Part of a small language model's weights: width 256, tied embeddings.
MLP neurons of a small language model. Each row is named by its layer, matrix (up: input weights; down: output weights) and neuron, and shows model dimensions 16-111. Each number is 128 + 32 x the weight over its row's rms, rounded and kept within 0 to 255. Numbers have three digits each.
Before each neuron's rows, "fires on" lists the tokens most often at its 100 highest values on Wikipedia text that the model never trained on. A number after a token or word is its count.

fires on: " that" 25, "-" 10, " Release" 5, " by" 5, " built" 4, " Gold" 4
L5.up405:113141133140103139084093193159146094151093111144096097137168108126129117198158193165105101103141138174145129173082147134205149141153106118165134106129111131095105137162086136091107141053125179114148120113225123129113143127133129133122164158121150105104121098124165119097173174119146143120
L5.down405:101127121126077119135156066121164112156113153142118130103093146095183141065072103149189106198157043110183141107162098124053084096155153115099091098089172169132127155123151055098125159163111146103156112139097192152125082097106130125118106107123124171139089152202096157160100120112114113127

fires on: "," 46, " of" 16, " and" 12, " for" 10, ";" 6, "." 5
L3.up1146:051136081137190079137139087150124127123087133090180177166145155091090123107208115098143128123148110149148121082101136130135121110156129154045144120087141109069087154135160109158109066133127117094170159142104124133196136150084125198112075125042094131093152122130138147098143170153156111161
L3.down1146:200179212131103123115104194107161139136131104155110133125159145122241119169088131100104088075086131098092166165155154102140098123158090085170175133113141131145179153114152140089144196140120103168074100117167134135063107114134128096133152076189168179161093170106151131170115123110135142138

fires on: "1" 17, "2" 16, " " 10, "es" 8, "3" 7, "–" 6
L12.up626:178133104106108143156166148091184134144161090103138171135134098135178160181185140156136121131123167125076157156068113140103168081154210100138136120122093119087209100069140159155129152130036085092137156128118141107085115125182143106169140089176138105161101111138110112138083111089041103125
L12.down626:102161114157120178084141173116134133196145140098128085143145096136112057082098075135124110096106090052156108122078109101074142137173125065165138108148166154138143205142153154144126123151159124127082093145119128125191122138139155124146141186117145119180168136114082126115138189154118144161

fires on: " +" 17, " can" 12, "'" 9, " to" 8, "'s" 6, "ing" 5
L5.up529:099109128168115124084151176109126159092118155072112166130147073137137100105138151121128085159147126183089210159132086087142166153148133174143108120094134183126120124108093122143139164103118141095142128017098103120097124120177102118125181183171119121085145109142117120139116083089108109170
L5.down529:134166140092129085151123125136098122080134081129225172117096099125141156132080115154181205069121171125158062095111154140129132183130139139220151158168127010150147165113113189134197149124103112144161141149102184136154103136125138104123125088111139135119131146104113089101156111136166128187

fires on: " and" 33, " to" 13, " well" 9, " after" 6, " |" 5, " is" 5
L9.up476:108101149141103133164131069121134090125086111185085130179125168118095143104117118114158163059089146180120150150159121178078092110109141093124127112103125150155111112073134138118099093116138076148113102087137116085192150088163158163140112161136100121134169174141140138164095150177143112208
L9.down476:192107147111103129180105139156080089203106124095084131142150098183155076176076114181205071121161116085121136121164158137148148084088090178146094104092143156063130125156104062169170163106083131082102076114154151249155161150116127083149165157172172155135117058096220155125145146121117169129

fires on: " well" 19, " just" 8, " to" 7, " died" 7, " L" 6, "ing" 4
L5.up1107:086131145177173128095091132138091150166115174132031154150081130176135134176113179121135110080142123202175174109169118114155125120045099103128097119170082160025123126159102157138145133152137102193140161111122110112134128153181121111165142215094177088084119138121119156135088125120116094122
L5.down1107:167107097136135123153101158088181106099161120107219199122136191090101121083076148142142134125078116127175077122145147097060102120173131149180164125115161098137091133097162076095059159119105202121087109115169115164133171128108163138101169100097123122198119196074121157099151148118134168130

fires on: "." 26, " +" 11, " −" 9, "2" 8, "1" 7, " ±%" 7
L9.up741:147084060177125085075078152137101113181191119063120110105130120134179139106085147104160157134117119127128113125113204097117167122159123133182133156184132123143181190062121121160104148116170157131115093123140094122112130133143136142097124116160107086141164132093156161171129040188122092124
L9.down741:129176179109167136110127108139156102110146176175113087126065168169116128095079121162077097149079060130095134178167096070126104112107109127119132131099091067134150066162125124132114125156116104158195191133089151167064105116153088120157146140146107121126080137081183109109169188128177072146

fires on: " on" 19, ":" 14, " of" 12, "." 11, " at" 6
L6.up680:146129071163154093103107134052152128150088113097163051119118127135204177166148175177149143113171154112171160069098154039141164092152075175121109128134092186103095040085155133128128153146071129119111120170131126125139107095130148134128170077151078131123144117151092111126165122166181097115
L6.down680:127137128172147135138041187139077111090159097139148157130109130122129097117108138142097098106086114121140128125167171072118148159105129157127082191096124048127109144172131094177088060153163164143104135134164153118127110098205121158139084185102111128107082149143137104115144145138117092137

fires on: "Ha" 27, "ris" 17, "ulus" 8, "3" 7, "es" 5, "isham" 5
L12.up215:146225112103122132156129146139140171124189091091137171073111112159090121153125139087135093109110127145078144106138128036077168127141169113117154086159150157105106160119133169145139134138138056059096091122178147137077129111116133105120148122143124100164156103114102163147130123184093107201
L12.down215:096115090105145079094124145070133080171130104136077066181168083180119124084103097093191128086103118181162156124130089131096182125153081159129139132183134081124110154164129147164093100160169142136119141126134115120101178146120144088102153163123128120081115129149160114125140090164129120115

fires on: "Ha" 19, "ris" 16, " *" 15, "o" 10, " running" 5
L12.up587:181161073116150080144126134120142165134129112137154143143131157166120103140154101149111081080110099173091151086148164102126184114114174074086161159147129150125094146174158206073186078158142065137114062165101143130087119124102120133069114070163127152223146067122106148170111143139062125167
L12.down587:114145113143144105103138182093178134142078104140109122149170153158107144118180116099137097081128141179131144160133091089124188113114097141155112152130150069076100172162114105162096098129174156170104081066096082090112140130087140165115106163112157077116123135118175141104151090179132110157

fires on: "," 20, "1" 17, "0" 14, " his" 9, "9" 6, "2" 6
L11.up823:153160107130105160105132118123140134127142115056136170139183124125125144160095103101127086094120113175146135090139120126140074141160105131140118107117123127174172140127140146167180122083098120131137103122115176110099090143082140116176139091147093100164149104174209144113117105137087140125
L11.down823:152101146127141122134132145169094134136087128188105075157125107108142136082149103154119169165122119113124160207132132124119167102099137103048123112135176113103092131151122149096056101167122118087106143151119082108148191128209127116114156157119141167140126154096105099121168163068171133149

fires on: "," 29, " a" 20, " (" 13, " and" 8, " |" 4
L6.up1165:065139188130131113082110143153160148161191063123163089130104113143108128134105080130121157122120074117112145174130137076130137101104137114115099080130134091046124061086157116105121182115078138122061144138118131114188044183125142131138153150126101142151150152125115121145149133201119136154
L6.down1165:155100126118179096125127134096144118119070127176152091133103113122113165140146201087083135118125112095190132122071170186118158120118149154150143166133140094134112157162102133103127102118118165178117132177102094196089136135159113109128059105185091132086133110120115139160127167127165069120

fires on: "." 64, "'" 6, " a" 4
L6.up414:114128119073110183118169156119144152150129129101087119223127130163122104111110087185151116123129155143107119118165147105111188071126125119164140104099148120187093112066063141117059138148118113182171139104160088106098096099202088141127123124130125099112151085058137140134139100161156133016
L6.down414:152173128191116124168111113130105113084088118215177113162128104152121113096157143127098127191101082117096087152105134120135068083106184150102129190114141110112182146139152144167131168183165193115133140146176177135115156173147172165144091145133121108100149128119120123063114128146111110131

fires on: "2" 15, "1" 14, "." 14, "0" 13, "9" 9, "6" 6
L11.up1090:120136104092105108118126176184130085163129129133123093076111142102180177105092112124126161166187108107197130118061157072164159177122122155149157142184104134119141148148109045099126152159112133168141113114178119115128140114129101169078133153147101098129129133179171138109139139180153104171
L11.down1090:155179135090164139130079134086139160117167155162117149131115089192132067106115167118113105195161125098086162114171107067115131131100139105142122162139136053143109094123157071118127146202158197076128161113131090142108150165158192082130137104078142126133063138108142121194121152098084139123

fires on: " |" 28, " the" 20, "," 13, ";" 8, " his" 5, " of" 5
L11.up759:084160137093092147106139093122148175108108140094126144085144137103110037154081146074084172073140129114114100107149078058105097144160098161137154100194115114157128096125129101130150185172076152173169088096125184120111141141158143147108088107082160119123182073134157117058155114172156103126
L11.down759:125188177177117102162102159173107174144083161157139082101147085106104151136144112122173137154160116165134144156136161113158127080145130080107143069070060145106115147217084164132160119118134081096082152087163142112119164147122122104146152110133142160112188197073137107141111183139192111141

fires on: "," 22, " and" 19, "7" 5, " " 5, " Edwards" 4
L9.up428:118138091104158147178126151117139158139121151143148133126075117151142116110188135092124178147141086178119207114127190125151086084132077141120131087149102052157098108131126115081146138103164129203144173125123077136113173123143210168129177211072115116147151104160070135146152117148127134130
L9.down428:187110163077083154123109097135114090182123143099109122113163090117114151152101151155156127090132188109198166128105153168188155146065134121092143182095092171133196153112154155125140121091127137138119056118143126123133144196136061139100049100149109088122155132181163130123132085167098174111

fires on: "-" 21, " -" 11, " |" 11, ":" 8, " with" 6, " –" 6
L11.up1152:200116099126084140159174148085124084077138150115138145077087111127139184142112110096126083061114119164101183141131149093159124173112101122123116168140097133162171139113152127130150138144123132078126118102160058117216167106178135144108119081087151057168143117121130152153177109172118110079
L11.down1152:113155190133116100136121150093133133134136132116117130164164185154116054081114085176081138127130108094165142082161062120123124159139109069169106124118175089074112111128141110075163130127082147173120095083162195143142135134125143164184078132181125152140114070145119135130132133124132144164

fires on: " " 32, " of" 29, "-" 10, "'" 8
L6.up1120:163134153113184169054137139130098106175211114120110118165085111139056179209145087162130122150164217185096111081103142130158139098133137114158154122133128139091126098086115186105030109142125127136099086154129071073155081148144103167139200152107141095156099097145089115146154130144108088060
L6.down1120:149115160154131142144107116135062112103147119098134140148148123110118117175128203111065144142120156145102148136120143130112096060186092093133162147107095104135111095069160129113085091150136143108091208119100112115138145128103116102126125123171132074120106105103131088176092134190183099186

fires on: " with" 26, " of" 8, " as" 8, " a" 8, " (" 7, " in" 6
L6.up1104:169079120169164128121177190104192206104139153171114087148114081116094125159173142193125185166129102129106179122155166085135134132148134116101128121159097084087113065107154143106115149172134119180108120091166069127154057120118176128146135151140119146182123145126072152121193122141117098117
L6.down1104:079103130098156076162133161132112110178136116125161108158200128195126156099108121115094085168059138133123113119104140154072121155086197113097124145143208166096135082128166123096147084133104176147110123140103104090132161210123108149113146060140180143085103113093150068145072110095156120125

fires on: "-" 32, " and" 9, " " 6, "–" 6, " part" 5, " round" 4
L5.up699:126126171116188107201174105131109128099155105110137092108042189125126129164106129093141106158147107182175085148188099108140152155183066127100141109154141134100139130145096158137134159169172144164087186066094117119136138081159115079075162172069144094155140101154078150193179090105139098136
L5.down699:133129145135062114136099092149146086139154110135113164108135125176141158103181165110121141090093118109110191160061175109139114116103163110153120173074162110106162160136108076120068060130078167097133089133148144088122150151166117150168080126137085135140034131157137133134146185105120189142

fires on: "." 46, "'s" 22, "'" 7, " of" 5, " p" 4
L5.up418:162110076134164120114118054106125109127127141151118131134065191156153122075125154196123133172181165104120155142136123093107049095151093152154167115078120127092116130097116163087109150167150119125200098107149110082094079164195116149097131092098122140115135100133079145124142152154140083136
L5.down418:120094168185095107212090164035130103103125098093156101153101103115117108188116172148142157158113158145116155074118146138072148096124136171153132146111158129138130094118079137085192173156153182127131121120138120139145139107179112150114189138114118109127166145072112100084050095132091131175

fires on: " |" 52, " of" 9, "in" 7
L9.up308:129174090135081115125116066149151098110123115150154155131181122155128136126064139085113203113088143134084152130167162187106166154131094098094158084112188180116128194129112171146098149120134085176127127062146143151092117148132132163171088151132124061135120049135128108169171082158178118110
L9.down308:146136148134166143124096140152145175131145109173132076111069148098114126093162101156102197152153129098137167115090134123097157105119101126135092206091105101130138165133123148160185113150099120082149140079168095095110135133171091071188116166114080189131163044113159162182082137090092136135

fires on: " by" 43, ")" 13, "|" 13, " " 9, "-" 6
L11.up727:114083133161107166136186131110120130170110175111119175117171115157122151136162201073155128086086100162136177149111130109126107130134104106178143138167126089095078122162124144098082134053145168136095123101170117166200132113094117077096096154129110051133150142090132088141153122118113114159
L11.down727:147124079112162117119093134115175158089106117129134135186095170075169061124131094117145114197138078164149115123055127168116167140138106122117185132093166174155144113152110098154112110201071120143124144152089120133122112160117142172173159113096087193081102104115145185146119110106146163129

fires on: " |" 29, " to" 18, " /" 9, ":" 9, " Average" 4
L11.up1135:167144128155117148117172104070164136028117136118136118138092123127200149082148074135105157122117143167108112113152084111096093109094090141105099098146085149151156159143056069112131098154158157148138115107139105110181167115158094115092208133080110098127157157163057128112181083143154153114
L11.down1135:163137098103128081154123130181071101095122146108112136167138142197104133122140126082099113173155120150132104140187072158136132119143080122083159130102177096170139178128122172124088137152095110116152122147086157167113123134140114090068126048157124091092050066116137170107130098115158081133

fires on: " |" 40, " and" 11, " in" 6, "in" 4, " " 4
L9.up474:131105076124076120123142047127130107137099136153096098179109123118110180105052094182158175120099126138082095144128148105125108158114151117030150147069163139146129154125148203154153096159118085164102119142136124182118093130138181203159085134126152171169139118163120115080151207131118094098
L9.down474:202099115117125151106134173100138137122124077136209160092118131122152117145160164015093116126116095098201168107125166195185078108148145140176167124107126049076050188079148114124131143152124153092125083106143089189103147142114108141145177112142120155107146130099083100067096070139139166177

fires on: "," 36, " (" 18, ";" 13, " –" 9, ")," 7, "/;" 4
L5.up422:117170101114137186098123122108136148188135132126139128156047122154126113092110121138161171108143075120183070120119128104121143123151106140085142120130078168128166060124149129130115139105138142151077134122116134131138122144202093094186135223130155103188105159156103087098151150160168150145
L5.down422:147141117110124090126155161079188159138197170132089122137110122087113172066109094149126082138136109112159152127140119176180152122115092116127124178147136136134104133168086082037139088163158094128103075139162168167163138133118126111111146098181177138141155076131104145092150159079165143107

fires on: " and" 30, " of" 9, "f" 5, "c" 4, "ch" 4, "at" 4
L9.up1066:149152133124106072125117144161154087142149149151111145160136146120148111152142089088119149143165141142082070149057094072087136124182113123122085174093127167071085138105112060135109164155130116127118157077129060159164149141121150182133107143119079124122115117086205120166126123163092090138
L9.down1066:160101097157100141128089092091114150169119135126146108129138103142127163106105151136117110054162103142096120111152089079092129154106141105134116119109104194152200142078040145081071134129127126156163102138148107136067084106111115157100088162139144174134142105158151206144099128126123144166